Weights of a small GPT-style language model, trained from scratch on English Wikipedia: vocabulary 8192.
MLP neurons of a small language model. Each row is named by its layer, matrix (down: output weights) and neuron, and shows model dimensions 160-287. Each number is 128 + 24 x the weight over its row's rms, rounded and kept within 0 to 255. A neuron's up and down rows have the sign that makes its largest values positive.
Before each neuron's rows, "fires before" lists the tokens most often just after its 100 highest values on Wikipedia text that the model never trained on.

fires before: " |", ".", ":", "ient", "ora", "ti"
L7.down16 [149 154 181 118 159 135  90 143 121 138 110 109 114 132 120 148 151 111 143 131 163 123 139 140 132 110 137  99  99 135 129 138  84 138 136 118 131 155 167 141  79 101 145 174 147 116 149 119 101 113 101 127 117 148 132 136 159 108 124 112 140  92 149 162 126 145 121 122 121 140 145 130 119  97 154 117 114 127 119 123 112 125  54 144 150  97 138 121 152 140 129 163 126 143 145 113 155 145 112 101 139  91 153 104 122 155 183 162 166 105 136 162 129 137 120  97 143 134 105 142 133 115 112  81  94 148 118 123]

fires before: "-", ":", " |", ";"
L4.down319 [165  99  94 138 147 160 140 140 111  93  97 146 159 123 118 154 121  84 143 119 100 122 141 151 164 106 150 176 134 151 163  99 140 154 129 108 153 141 119 129 100 142 132 116 134 189 126  74 121 113 141 134 158 115 117  78 161  99 124 118 108 143 146 132  96  97 120 124 138 121 140 107 143 177 168 169 109 137 112 121 112 151 111 166  86 177 172 125 111 111 132 144 172 126  44 122 133 102 119 123 131 137 120 100 164 164 112 111 131 106 150 106 100 134 136 124 126 100 131 111 127 128 104 119 162 124 108 158]

fires before: "0", "1", "ua", " mi"
L7.down725 [133 107 146 163 127 113 132 135 127  97 109 111 110 114  97 127 148 154 117 113 173  88  95  97 121 151 138 112 146 101 144  92 125 182 110 119 124 138 121 161 128  96 134 116 171  88 125 115 109 150 107 166 115 134 168 113 130 148 136 178 149 162 122 121 106 105 193 157 101 107  83 119 157 140 126 147 132 143 124 126 111 104 104 130 100 132 121 124 103 145 163 103 130  90 116 100 143 110 142 193 117 122 121 143 142 102 157 174 134 152 138 138 171  69 134 112  65 103 110 153 144 150 119 145 156 124 142 100]

fires before: " |", ";"
L6.down711 [147 130 114 144 125 113 149 112  92 141 138 137 159 117 127 121  97 119 155 127 129 147 132 104 113 133 122 103 159 165 115 110 120 156 108 122 110 138 130 112 115 122 140 128 170 178 133 157 116  86 114 147 128 110 140 134 136  78 152 139 126 100 147  77 135 109 149 149 120 161 130 129 169 138 121 142 130 103 119 154 153 130 132 143 124 158 129 127 121 163 107 133 141 102 130 157 154  93 122 101 170 121 150 167 171 134 139 127 116 119 104 134 148 108 132 130 186 153 126 115 118 105 104 183 144 117 107 117]

fires before: " 0", "0", "1"
L9.down321 [108 102 170 132 150 158 146 148 108 126 121 151 127 156 147  82  94 106 127 138  83 106  82 156 148 145 123 108 152 134  94 128 112 143 145 152 127 148 131 165  95 146 129 124 122 118 111 104  83 161 126 133 111 124 108 101 161 134 155 135 156  98 126 148 159  73 127  95 121 148 132  82 130  89  95 150 156 133  90 146  85 125 117 106 168 146 111 118 131 122 115 153 136  96 130  89 133 117 121 138 111 150 135 143  92  93 122 129 166 152 125 133 112  95 160 127 137 113 100 161 130 101  98 175 104 123 131 148]

fires before: " |", "%"
L9.down729 [141 121 160 143 120 125 101 101 124 114 156 143 121 153 149 120 146  85 101 114 204 104 116 151 152 104  95 137 118 101  78 123 103 145 137 110  96 144  76 156 126 112 129 133 170 114 147 120  69 144 127 149 131 138 139  76 164 137 130  82 149 102 117 117 124 107 138 147 150 134 125 154 120 111 100 143  77 158  97 140 114 129 142 125 170 139 124 103 137 151 113 171 151  72 121 140 107 191  87 128 102 121 114 129 127  55  88 107 144 143 114 135 114 113 134  84 150 140 142  89 130 118 110 118 101 116  89 114]

fires before: "-"
L7.down61 [137 100 109 107 154 117 138 137 118 122 141 105 151 143 129 141 161 150 146  62 100 114 155 169 139 129 107 122 119  92 159 138 139 128 104 120  90 110 150 135 111 111  89 131 165 143 102 119 105 161  95 127 150 100 124 102 163 148 123  93 195 105  97 110 131 116 112 103 118 100  90 135 142 122 131 107 115 128 143 153 100  55 120 118 151 168  99 117  78 137 112  96 128 119 144 103 139 126 125 143 122  92 138 160 149  87 117 115 107 123 140 150 121 131 146 104 138 135 120 172 103 145 126 125 107 126 107 140]

fires before: "-"
L4.down802 [154 143 108 108 101 123  91 109 137 116 148 146 104  99  87 121 115 144 109 151 145 136 107 192 105 140 122 123 151 129 127 130 119 168 139 103 140 135  90 158 145 144 127 139 164 147 118  88 182 135  95 103 155 145 124  96 187 110 139  76 108 101 133 148 125 164 107 116 119 127 112 164 125 138  82  90  93 123 117 143 118 121 146 157 146 136 102 141 174 122  95 142  96 136 130 108 128 164 156 118 141 134 155 148  94 151 133 134 126 148 132 137 106  49 125 109 104  99 158 129 124 126 126 154 134 146 153 101]

fires before: " |", " a", " is", " was", " (", "\n"
L6.down640 [140 108 142 183  97  92 178 124 159 144 114  80 105 113 127 173 117 113 165 181 129 158 136 106 114 123 182 121 155 122 104 146 108 113 139 129 124 155 143 120 144 138 180 125 109 108 114 122 152 121 130  71 122  63 152 145  93 120 130  81 167 136 138  98 146 104 160 154 145 109 156 138 140 102 100 140 118 128 126 130 123 141 133 122 138  91 124 156 148 125 111 112 131 173  75 136 155 140 136 133 162 117 127 146 155 170 123 128 118 117  91 112 137 100 119 142 140 111 127 147 103 150 165  97 137  89 112 129]

fires before: "s"
L9.down35 [125 127 115 122 149 133 109 113 115 129 142 139 145 117 114 158 145 134 131 121  96 165 100 156 120 159 138 128 140 147 167  73 135 145 151 108 119 141 138 108 180 127 137 124  94  97  73 173 161 122 165 176 148 119 133 128 110 156 173 107  84 123 127 133 123 143  89 114 169 135 131 117 134 132 121 147 103 105 135  88 122  98 170 121 114  55 121 144 126 132 127 108 153 139 128 134 124 135 138  92 192  90 102 112 153 107 122 125 105 152 116 142 161 165 127 128 103 157 121  90 107  72 187 147 138 138 105 160]

fires before: " to", " a", "d", "s", " not", " with"
L7.down110 [137 128  97 119 137 155 158 166 125 109 120 113 131 135 104 115 137  97 128 136 122 112 120 141 133 152 106 110 135 176 123 130 114 133 120 117 144  77  88 135 147 100 130 105 107 117 140 137 103 152 113  97  95 131 124 127 133 170 118 161 160 155 152  93 134 113  88 162 160 147 113 131 135 183 139 142  88 161 120 109 109 182 149 170  87 109 107 100 136 163 135 119 108 163 151 117 170 136 141 114 133 127 170 125 146  93  83 140 160 125 161 104 184 157  82 169 118 122 153  59 107 114 149 161  97 127 105  88]

fires before: "-", ".", "and"
L2.down617 [137 116 121 120 141  96 138 128 119 116 163 181 117  86 171 175 119 161 139 154 141 142 114 129 142 134 123 168  88 158 137 139 181 135  93  99 143 131 130 128 126 153 150 133 152 100 144 133 110 118 104 172 148 134 137 136 139 134 119 131 160 140 121 131 115  82 133 146 133 132 121 138 152 136  83  90 129  84 113 124 140 108  88 152 153 129 131 117 116 122 124  70 126 125 129 140 109 180 146 140 151  98 127 113 120 141 128 130 129 103  91 125 131 112 142 105 140 129 122  98 120 107  98  97 220 139 110 159]

fires before: " |", ":", "\n", " and"
L4.down388 [ 88 129 157 107 141 153 111 127  86  95 114 110 127  90 119 111 137 126 103 113 122 132 107 136 120 165 172 120 117 115 131 163 119 106 128 130 101 155 149 140  83 152 156 118 129 131 121 179 163 115 124  94  74 107 143 111 150 125 124 123  91 136 132 102 150 111 118 112 113 113 132  83 126 152 143 116  92 143 126 175 103 128 110 184 126 148 118 110 122 107 118 128 165 185 106  69 110 121 101 125 139 114 139 124 145 147 120 153 111 110 126 132 104 140  69 138 134 123  90  68 144 146 155 134 107 159  90 123]

fires before: "'", "–"
L9.down336 [108  90 122 109 120 122 121 126  98 146 171 149 130 158 151 100 115 140 152 130 162 138 100 136 123 110 167 112 113 169 116 136 155 126 139 135 116 179 108  95 104 129 110 111 110 150 161 101 145 174 123 109 106 144 130 141 107 154  84 109 134 103 186 133 125 110 114  82 130 101 116 126  94 137 135 159 161 112 121 124 119  88 161 160  80 128  94 173 148 108 141  93 136 142 115 141 135 107 141 113 134 122 115  84 142 172  85 125 120 131 103  95 109 128 163  96 135 101  84 130 136 157 116  98 103 137 113 131]

fires before: " in", " to", ".", " by", " on", " that"
L2.down831 [118 148 114 130 130 100  93 134 110 131 168 164 131 147 124 173 131  95 123  93 140 155 125  94 159 166 115 112 169 149 177 130 131 145 133 129 142  78 143 122 141 137 130 118 129 125 135  91 122  99 122 124  97 140 143 121 138  87 121 143 107 136 112 144 143  86  99 113 159 125 126 119 104 146 135 152  89 167 132 111 126 126 119  93 130 144 138 158 157 151 114 160 130 140 139 119 109 127 207 153  98  97 165 182 172 122  82 115 138 124 101 123 125 111 100 159 189 118 135  79 132 178 126 111 129 138 120 150]

fires before: " 0", "  ", " 1", " |", " +", " 2"
L9.down162 [140 101 129 150  91 135 133  87 121 138 123 181  97 120 112 177 103 127 117 108  79 116 130 126 128 161  79 113 109 129 150 150 140 125 150  86 127 128 162 133 111 128  82 135  77 107  73 113  93 148 108 120 158 120 155 122 140  51 172  96  96 133 105 161 187 127 114 139 120 170 102  81 117 116 132 123 118 103 162 129 132 143 133 143 136 146 114 147 155 155 118 105 129  86 123 119 137 135 125  93  99 177  98 105  94 135  80 126 162 143 155 120 127 131  94 110 130  93 129 163 123 113 121 106 100 147 101 134]

fires before: " |", ")", ";", " in", " (", ","
L6.down602 [139 131 116 111 133 177 120 123 124 141 129 129 153 168 170 160 140 115 149 135 152 117 123  77 115 114 122 110 110  79 150 114 132 107 105 187 138 128 133 102 180 101 133  99 124  96 101 150  97  76 121 103 139 123 167 128 149 107 148 141 113  94 173 145  86 123 122 115 107  80  95 116 119 127 115 140 136 115 136 111 132 140  87 180  93 103 113 162 100 155 139 111 116 144 134 115 114 128 124 138 102 108 153 132 121 121 126 103 119 156 103 140 187  89 181 109 168 142 101 110 154 130 145 126 105  96 127 123]

fires before: "\n\n", "\n", " and", " in", "."
L7.down781 [166 144 125 131 135 141 144 146 100  92 120 140  94 127 109 163  83 146 130 109 166 161  96 175 126 129 125 126 179 136 148 121 141 153 139 127 122  59 159 150 141 158 119 118 115 132 174 149 106 134 131 117  67 136 134 128 125 178 172 129  92 127 120  83 133 140 117 138 117 102 163 128 115 153 142 160 122 122 135 125 109 130 105 106 153 119 157 121 102 152  95 114 148 158  76 136 115 130 126 183 146 152 179 130 158 161 118 115 117 119 106 145 169 182 135 165 121 129 108 119 113 168 128 120 147 130 119 133]

fires before: "0", "1", "2", ".", " of", " to"
L9.down387 [ 98 124  84 163 106 149 121 131 151 156 161 134 121 132 140 105 145 113 128 130 114 160  73 167 141 149 183 101 139 141 160 146 115 140 130 156 128 130 105 129 124 131 170 135 160 140 126 137 150 123 132 106 142  99 111 147 145 148 138 146  81 125 153 110 126 140 109 116 113 147 175 133 128 104 130 115 163 193 120 122  77 110 120 134  84 132 135 133 135 103 105 136 113 143 145 141 131 164 115 146 102 148 106 142 140  99 107 186 123 140 100 150  95 175 131 128 147 164 120 119 102 178 132 114 105 160 151 147]

fires before: "=", "|", "H"
L6.down735 [129 127 145 138 145 121 142 161 113 113  87  85 169  77 154 130 128  96 139 114 109 146 131 134 139 137 143 137 174 154 109 119 144 143 130 128 126 120 158 132 116 118 147 127 132 149 165 160 155 154 132  86 166 133 165 130 137 184 153 149 112 157 134  93 132 142 108 133 121 141 138  97 138 142 130 118  89 119 129 144 125 191 136 142  94 147 110 149 116 138 101 107 105 118 130  86 154  90 167 146 123 134 155 132 156 188 139 115  86 132 117 133  92  86 123 168 142 124 102 133 102 131 148  98 117 190 130 126]

fires before: " |", " ("
L7.down501 [136 102 136 129 103 117 123 102 100  90 112 136 143 144 153 138 111 143 126 144 122 124 126 117 154 141  92 110 128  60  99 202 134 187 113 140 145 110 133 103 125 118 100 133 107 100 119 141 150 135 154 135 157 126 120 107 104 123 144 111 130 104 129 124 111 128 136 160 109  79 118 163 174 117  78 137  89 161 103 151 103 130 141 137 133 131 118 111 155 143 114 116  86  95 127 132 105 115 109 121 124 135 175 155 147 117 125 113 129 140  59  95 132 181 145 134 128 151 114 141 112 132 116  89 119 112 113 113]

fires before: ",", ")", ".", "–", " to", " he"
L2.down301 [130  95  90 122 124 109  94  72 153 135 111 147 146 134 149 138 128 148  87 129 142 156 122  92 187 158 104 107 109 135  89 108 161 147 126 147 121 144 128 144 151 163 138 188 104 151 116 146 118 132 132 145 100 102 121 155 171 155 107 141  85 135 103 132 125 122  93 134 125 123 165 116 121 116 152 143 157 159 145 103 101 115 121 121 134 131 158 124 104 145 108 140 122  80 150 103 123 129  78  94 104 131 146 140 106 121  93 138 168 103 164 119 156 124 122 164 138 132 165 101 126 142 168 103 135 134 141 145]

fires before: "|", "-"
L9.down732 [122 146 147 125 109 144 139 156 175 157 125 155 123  90 125 154 130 129 149 158 128 146 143 143 137 146 130 149 140  86 119 155 117 108 147 127 152  81 122 169 138 111 111 133 137 190 166 134 119  89 114 117 117 140 143 126 145 129 128 124 122 130 141 128 117 152 147 151  95 114 132 142 144 113  98 110 114  91 161 134 126  91 115 142 181 153 117 171 107 125 121 138 121 125  96 103 118  73 133 115 143 135 105 143 108 116 131 103  86 101  70 100 111 136 112 148  97 132 137 164  94 146 140 111  98 180 116 116]

fires before: ".", ",", ")", " and"
L9.down571 [165 134 113 130 115 121 157  91 135 112  96 160 128 109 122 157 118 133 126 107 154  92 125 133 146 129 141 116 151  93 107 137 101 174 161 156 154 135 148 135 108 164 162 183  98 115 115 137  88 111 104 170 109 117  97 114 146 131  89 157 147 150 169 141 140 157  91 115 142 120  87 136 141  68 158  59 118 170 162 105 115 135 139 134 173 132 145 113  88 122 124  81 125 113 177 148 146 108 150 116 143 129 127 136 107 123 132  93 132 111 104 141 123 147 136 101 125 194 112 107 127 171  61 101 132 128  90 138]

fires before: ",", "\n", "\n ", " |", " ("
L2.down229 [ 95 151 141 113 122 166 126  94 146 121 123 114 185 151 161 142 128 111 140 108 113 169 110 120 134 156 139 132 124 121 125  97 136 149 176 127 136 133 117 119 129  99 118 145 114 155 157 149 135 144  73 129 143  87 103 149 110 100 151 135 138 101 173 150 116 118  87 105 151 152 120 122 137 102 138 114 174 140 128  90  69 152 143 108 141 119  98 136  95 140 158 134 124 147 153 105 112 134 148 164 165 101 105 132 157 133 177 146 104 130 120 135 134 129 186 132 141 150 120 136 120 107  98 120 145 135  93 122]

fires before: " (", "\n", ",", "\n\n"
L9.down346 [155 117 107 143 165  66 150 131 140 141 149 171 160 149 122 130 115 136 167 148 126 145 127 142 115 154 139 169 135 155 127 110 175 138  94 167  97  89 164 131 138 129 122 116 107  80 132 109 132 122 111 118 143 123 128 112  85 133 128 144 158 135 136 140 124 136 124 145 131 128 143 108 117 128 132 135 145 105 119 147 142 125 119 133 130  96 106 147 169  74 133 127 106 136  73 139 141 141 141 124 167 181 134 107 157 119  89 118 143 158 142 112 139 113 148 152 110 112 112 144 152 125 141 150 103 177 132 137]

fires before: ",", " |"
L2.down376 [146  80 113 175 128 115 131 137 126 139  89 140 120 162 141 175 153 103 171 147 134 128 107 113  97 104 138 125 132 136 138 145 144  76 185 127 123 160 155  81 107 158  96 135 148 148 169 164  96 104 125 136 122 112 158 112 105 119 125 132  78 163 108 118 102 103 128 148 171 173 122 158 109 132 112 136 141 127  73 137  67 111 154 155 132 111 119 155 128 131 115 142 153 137 100 112  38 153 124 126 130  98 133 139 127 140 106 161 135 128 159 134 109 131  79 124 139 156 119 100 150 118  97 122 133 138 152 141]

fires before: "s", ",", "\n", "\n ", " ("
L4.down730 [119 147 120 145 171  66  99 123  99 115 123 155 132 159 133 119  96 147 131 149 153  85 132 155 119 153 115 170 118 126 167 114 123 131 121 137 123 128 134 171 129 120 123 133 155 157 124 136 143 115 116 113 134 166 126 124 118 112 123 145 134 146 150 136 135 128 139 105 141  96 171 177 117 182 114 112 131 139 141 119 140  91 137 143 158 118 117 140 111  95 142  97  56 137 159 112 158 156 124 135 133 143 133 121 143  92 134 152 178 117 121 138 119 151 149 145  97 140 174 151 171 156 128 119 142 133 141 130]

fires before: ":", " |", "s", "=", "ography"
L7.down368 [183  97 158 137 155 122 136 143 106 119 140 104 130 110  93 112 141 130 136 103 150 136 132 134 105 159  64 166 104 113 103 125 118 139 182 110 163 136 126 149 154 127 146  74 128 137 145 127 106 116 140  63 153 121 111 126 159 156 165 117  97 110 181  83 134 113 121 119 151 145 123 125 100 166  89 100 149 141 136 121 101 144 129 117 126  96 144 129 143 112 121 130 111 134 114 116 165 114 139 118 163 137 161 144 166 104 117 130 156  83 105 135 132 140 138 135 111 119 120 160 116 109 123  98 157 143 135  86]

fires before: "=", "m"
L9.down345 [143 133 128  95 153 135  94 173 134 138 114 129 105 134 154 114 119  98 118 140 168 143 123 123 100 128 115 133 141 114 136  94 148 143 182 157 189 120 153 119 135 139 149 160 115  91 154 134 133 154 102 129  62 125 108 120 134 104 129 124 122 156 102  81 141 127 132 120 134 123 151 102 119 132 105  87 113 119 151 122  98 108 117 108 129 130 131 167 133 145 142 111 138 115 141 136 159  81 117 116 160 138 105 152 144 107 153 122 143  91 108 116 117 102 147 118  93  97 146 135 115 122 122 123 167 109 142 145]

fires before: "-"
L4.down694 [125  85 145  81 145 127 147 102 127 165 125  84 101 148 163 132 125 151 123 117 117 167 126 164 140  87 126 145 149 155 127 137 132 137 124 171 142  76 166 149 130 138 135 150 145 127 129 145 105 128 106 131 169 117 114 129  97 148 105 103 201 117 124 121 148 147 134 189 120  86 112 112 137 116 127 102 142 130 183 122 177 133 131 121  87  97  69 141  61 121 126 127 104 108 134 101  68 164 135 149 103 120 169 115 134 125 131 122 153 136 120 134 103 141 142 151 120 127 140  81 151 138 134 112 138 158 115 132]

fires before: " the", " these", " which", "aki", " her", "orm"
L4.down698 [126 136 149 153  92  95 150 112 103 141  91 159 119 131 155 100 133 128 139 145 113 135 120  97 104 123  86 124 136 152 113 133 142 140 111 167 164 155 138 121 132 111 142 131 163 133 126 103 113  88  98 115 150 119 149  86 141 142 154 155 166 126 143 110 143 149 115 150 141 118  90 110 104 127 133 161 119 168 188 154 140  99 135 123 105 149  99 115 149 160  98 135 119 161 105 108 107 149 134 166 106 193 123  85 129 130 122 117 130  96  96 165  72 152 116 155  71 112 127 131 131 140 183  82 108 137 128 115]

fires before: " |"
L9.down815 [140 120  83 119 119 166 152 125 119 109 111 119 126 126  91 136 126 160 109 127  98  97 126  81 138 115 132 119 131 163 133  93 149 160 107 132 156 138 155 110 148 115 159 143 150 161 114 116  89 139 148 138  87 166 169 133 165 128  97 101 170 160 142  97 129 115  98  97 128 114 116 138 123  99 134 155 145 144 139 140 152 137 130 119 135 150 170 149 112 111 132 115 145 137 147 113 136  77 117  82 112 131 141 120 145 111 148 140 158 110 113 132 132  96 132 123 119 104 137 144 144 142 121 146  79 137 133 137]

fires before: " that", " to", "s", " he"
L7.down723 [132 109  90 137 142 120  91 169 163 116 159 131 102 151 168 109 114 148 152 131 146 112  97 112  88  93 179 124 130 170 111 149 109 147 130  98 120 136  86 131 140 126 124 142 160 102 122  62 121 159 138 128 116 145 136 121 114 121 137 150 123 151 142 196 155 166 196 159 111  84 119 144 119 147 129 151 120 148 117 109 104 159 148  81 113 131  97 138 137 116 150 143 126 134 106 121 136 120 152 142 115 180 176 125 129 188 155 123 114 142 139  89 118 142 113 136 147 184 121 131 129 104 118  98 125 109 131 151]

fires before: "=", " =", " life", " and", ","
L4.down87 [135 114 132  98  80 146 134 160 139 132 111 105 103  78 123 125 161 158 142  86  97 116 125 135 165 100 110 116 106 117 155 143 121 121 150 112 147 116 111 148 125 178 137 145 132 147 115 124 144 121 105 134 121 124 148 112 120 112 120 106 126 150 136 132 144 185 107 115 110 142 137 112 150 149 115 127 128 139 156 161 119 111 179 103 113  97 106 155  67 134  98 148 116 126 141 105 129 134 140 137 156 131 132 120 108 121 147 136 122 127  93 160 129 147 132 162 127 160 130 165 135 122  89 123 108 103 151 143]

fires before: "-", "(", ")", "c", "2", "3"
L9.down240 [161 103 102 116 126  93 124 108 173 140 160 142 116 134 120 172 122 144 114 105 117 115 100 165 122 137  91 145 111 125 121 132 136 133 101  93 157 123 143 116 135 132 182 147 125 140 111 100 158 152 102 127 162 138 163 107 162 107 158 132 131 121 145 104 146 146 156  76 157 119 108 158 142 124 135 141 162 116 118 106 125 143 105 142 123 130 119 151 150  93 150 148  88 144 127  98 117 180 125 130 141 140 132 139 101 108 108 131 165 167 133 126 118 127 110 132 154 168 128 122 175 131 115 128 145 124 151 134]

fires before: "s", "ed", "ation"
L4.down81 [134 156 136 169 146 105  99 103  88 153 124 123 136 154 155 133 155 136 111 114 132 130  88 130 179 140 149  95 121 171 175 117 173 142 147 124 127 102 110 163  84 100 183 142 118 149 147 179 141 126 149 150 123 128 141 102 131 108 168  94 151 107 110 136  83 138 116 100 149 145 120 119 140 126 159 126 107 101 141 151 168 163 142 141 173 110 138 138 150  86 122 174 102 144 146 140 128 148 107 155 149  97 105 170 144 105 140 132 120 143 108  95 154 117 148 138  96 134 125 117 146  93 132 155 137 106 156 125]

fires before: " the", "'", " Athletics", " States", "nis"
L9.down183 [135 117 153 166 139 147 116 128 101 173 142 139 146 148  90 130 172 112 148 145 130 136 130 160 135 101 156 122 132 120  75 112 132 202 172 128  98 141 108  79  96 149 101 135 109 163  96 146 141 110 102 133 144 115  89 120 168 176 147 136 131 130 101 100 155 116 101 118 180 123 127 155 119 106 127 158 147 165 112 144 157 112 152 111 141 138 131 105 134 165 144 113 171 100 118  81 137  87 130  94 114 117 116 140 149 140 102 105 102  96 143  24 118 142 130 105 143 129  78 128 115  96 120 146 173 125 135 133]

fires before: " |", "|", " −"
L9.down307 [108 117 117 142 141 112 126 125 146 123 100 144 165 143 129 117 110 114 148 109 117 104 138  85 160  79  93 153  92 102 118 156 121 132  73 152 136 133 154 100 113 120 169 165 130 147 143  94 190 147 119 121 117  87 126 137 153 109 141 172 122 111 105 138 170 134 127 117 136  78 128 112 107 162 132 151 137 160 123 119 134 164 108 118 117 131 138 121 124 109  81 152  97 119 160 107  86  93 158 138 149 124  95 153  94 133 179 100  91 116 140 153 108 150 149  85 134 125 136  94 102 140 139 144 157 156 109 114]

fires before: " |", "–", "."
L9.down373 [130 119 122 151 119 106 127 137 137 119 101 152 109 116 147 104 123 136 130 111 163  86 135 113  97 103 164 134  83 141 123  98 186 137 139 155 110 137 183  95 190 130 129 131 118 116 132 112 167 123 114 128  83 139 110 125 115 101 169 154 141 114 165 172 207 150 141  87 142 153 120 148  98 120 135 124  93 151 128 118 120 156  93 127 155 124 120 157 109  94 130 124 104 159  98 129 138 143 167 153 148 139 133 133  98 125 121 102 119 145  97 121 114 114 139 146 143 117 160 148 153 160 154  81 169 143 193 101]

fires before: " the", " these", " her", " his"
L6.down258 [147 143 160 102 101  96 105 134 115 142 138 130 131 115  99 126 128 137 100 126 164 113 132 136 139 100  76 126 109 136 128 115 133 156 125 140 145 152 137 133 133 103 167 158  96 104 125 157 119  85 107 152  90 172 152 149 123 128 114 184 157 113 204 116 118 155 122 138 189 146 149 117 153 138 124 105 128 113 165 155 143  92  82  94 163 149 146 147 129 203 160 138 121 139 113 125 121 120 144 101  96 114 122 143 131 111 122 132 162 139 109 108 130  89 139 130 112  83 118  73 151 126 138  85 135 142 105  93]

fires before: " |", ",", "–", "|", ":", "6"
L6.down468 [146 152 146 124 131 132 101 147 133 121 152  88 137 101 191  96 141 129 128 114 128 136 130 134 119 107 150 115 129 122  99 150 110  83 148 109 110 126 139 118 150 125 124 129 156 167 155 166 152  98 131 131  91 119  69 113 111 177 170 140 108  53 114 141 159 155 115 167 129 142  94 142 157 129 143 134 125 126 127 151 104 139 168  95 151 105 133 120 132 145 121  73 107 173  95 143  98 112 157 125 134 123 100 137 118 128 127 140  94  86 109 126 135 105 149  99 120 164 129  94 117  81  84 104 169 121 137 132]

fires before: " |", "nt", ";", " Conn", ","
L4.down183 [143 139 131 128 105 193 117  92 166 133 107 123 119 123 128 170 165 172 127 106 133 146 121 118  66 163 159 142 139 159 139 157 138 155 126 154  84 152 152 125 145 103 176 139 144 157  86 114 146 138 137 124 114 162 156 149 157 106 129 145 100 122 133 136 154 137 130 114 131  66  69 140 157  83 156 129 140 137 144 113 133 118 119 120 122 100 100 112 152 139 153 165 121 138 129 120  98 134  87 136 161 106 154 149 149 108 125  83 121 113 155 138 123 144 124  75 148 146 146 163 121 117 130 116 117 144 139 147]

fires before: "-"
L7.down171 [120 154 129 123 127  91  99  99 169 172  93 106  90 149 106 140 125 141 104 137 111  68 177 130 125 139 106 141 133 113 120 108 141 172 148 120 108 105  95 144 128 136 183  93 111 152 144 193 147 119 132 102 147 138 105  98 124  87  84 123 101 131  98  89 139 155 126  94 123  82 141  98 129 140 117 153  90  99 147 109 142 108 146 108 103 114 143 114 118 129 193 149 132 127 111 132 142 112 133 109 128 148  76 113 172 148 155 108 155 137  97 127  99 151 100 163 138  68 108 133 120 118 127 120  99 131 129 124]

fires before: " |", " (", ":", "-", " of"
L9.down442 [129 112 128 138 130 128 119 149 112 101 110  86 166 122 104 115 149 149  90 116 150 117 127 153 120 172 130 135 128 122 131 129 104 197 128 159  96 142 136 136 122  43 138 131 168 133 104 135 144 151 105 103 140 135 146 148 131 119 114  97 166 148 107 146  96 137 152 122 155 139 116 124 144 104 174  84 145 154 118 117 123  88 136 130 158 121 142  93 159 125 117 139 109  95 127 134 115 158 104 117 126 127 124 181  97 182 158 158 142 145  83 138 122 135 155 128 142 117 110 130 117 150  98 125 131 110 117 167]

fires before: "s", "em", " Island"
L2.down179 [175 102  67 108 106  93 142 143 129 152 146 152 115 108 147 185 128 152 128 169 154 152 118 129 122 123  82 102 142 128 162  85 136 152 130 111 106 112 137  87 132 111 125 139 100 102 124 140 111 136 108 144 130 105 100 166 131 138 130 114 120  90  89 105  66 144 119 149 157 128 147 127 125 157 126  73 116 133 164 131 127 132 163 123 107 148 142 133 116 130 141 185 149 158 140 131 106 159 146 131  94 150  80 164 131 103 167 156 105 120  88 109  91 152 161 156 127 147 123 156 105 100 149 133 156 106 134 108]

fires before: "s"
L4.down673 [127 123 128 139 121 126 129 110 135 143 109 175 141 154 123 134 106 140  90 146 116 137 117 148 188 108 129 108 103 160 108 125  94 127 121 112 132 102 144 117 135  98 117 135 119 145 114 105 142 102  95 148 119 120 113 166  52 145 131 142 151 145 169 128  74 127 132 118 126 131 103 156 134 187 138  94 124 148 132 107 100 144 139 127 103 102 143 161 118  84 109 179 118 141 100 162 133 157 160 113 108 127 164 117 134 135  79 130 129 140 115  62 147 127 108 118 129 131 136 110 142 145 118 128 125 117 117 114]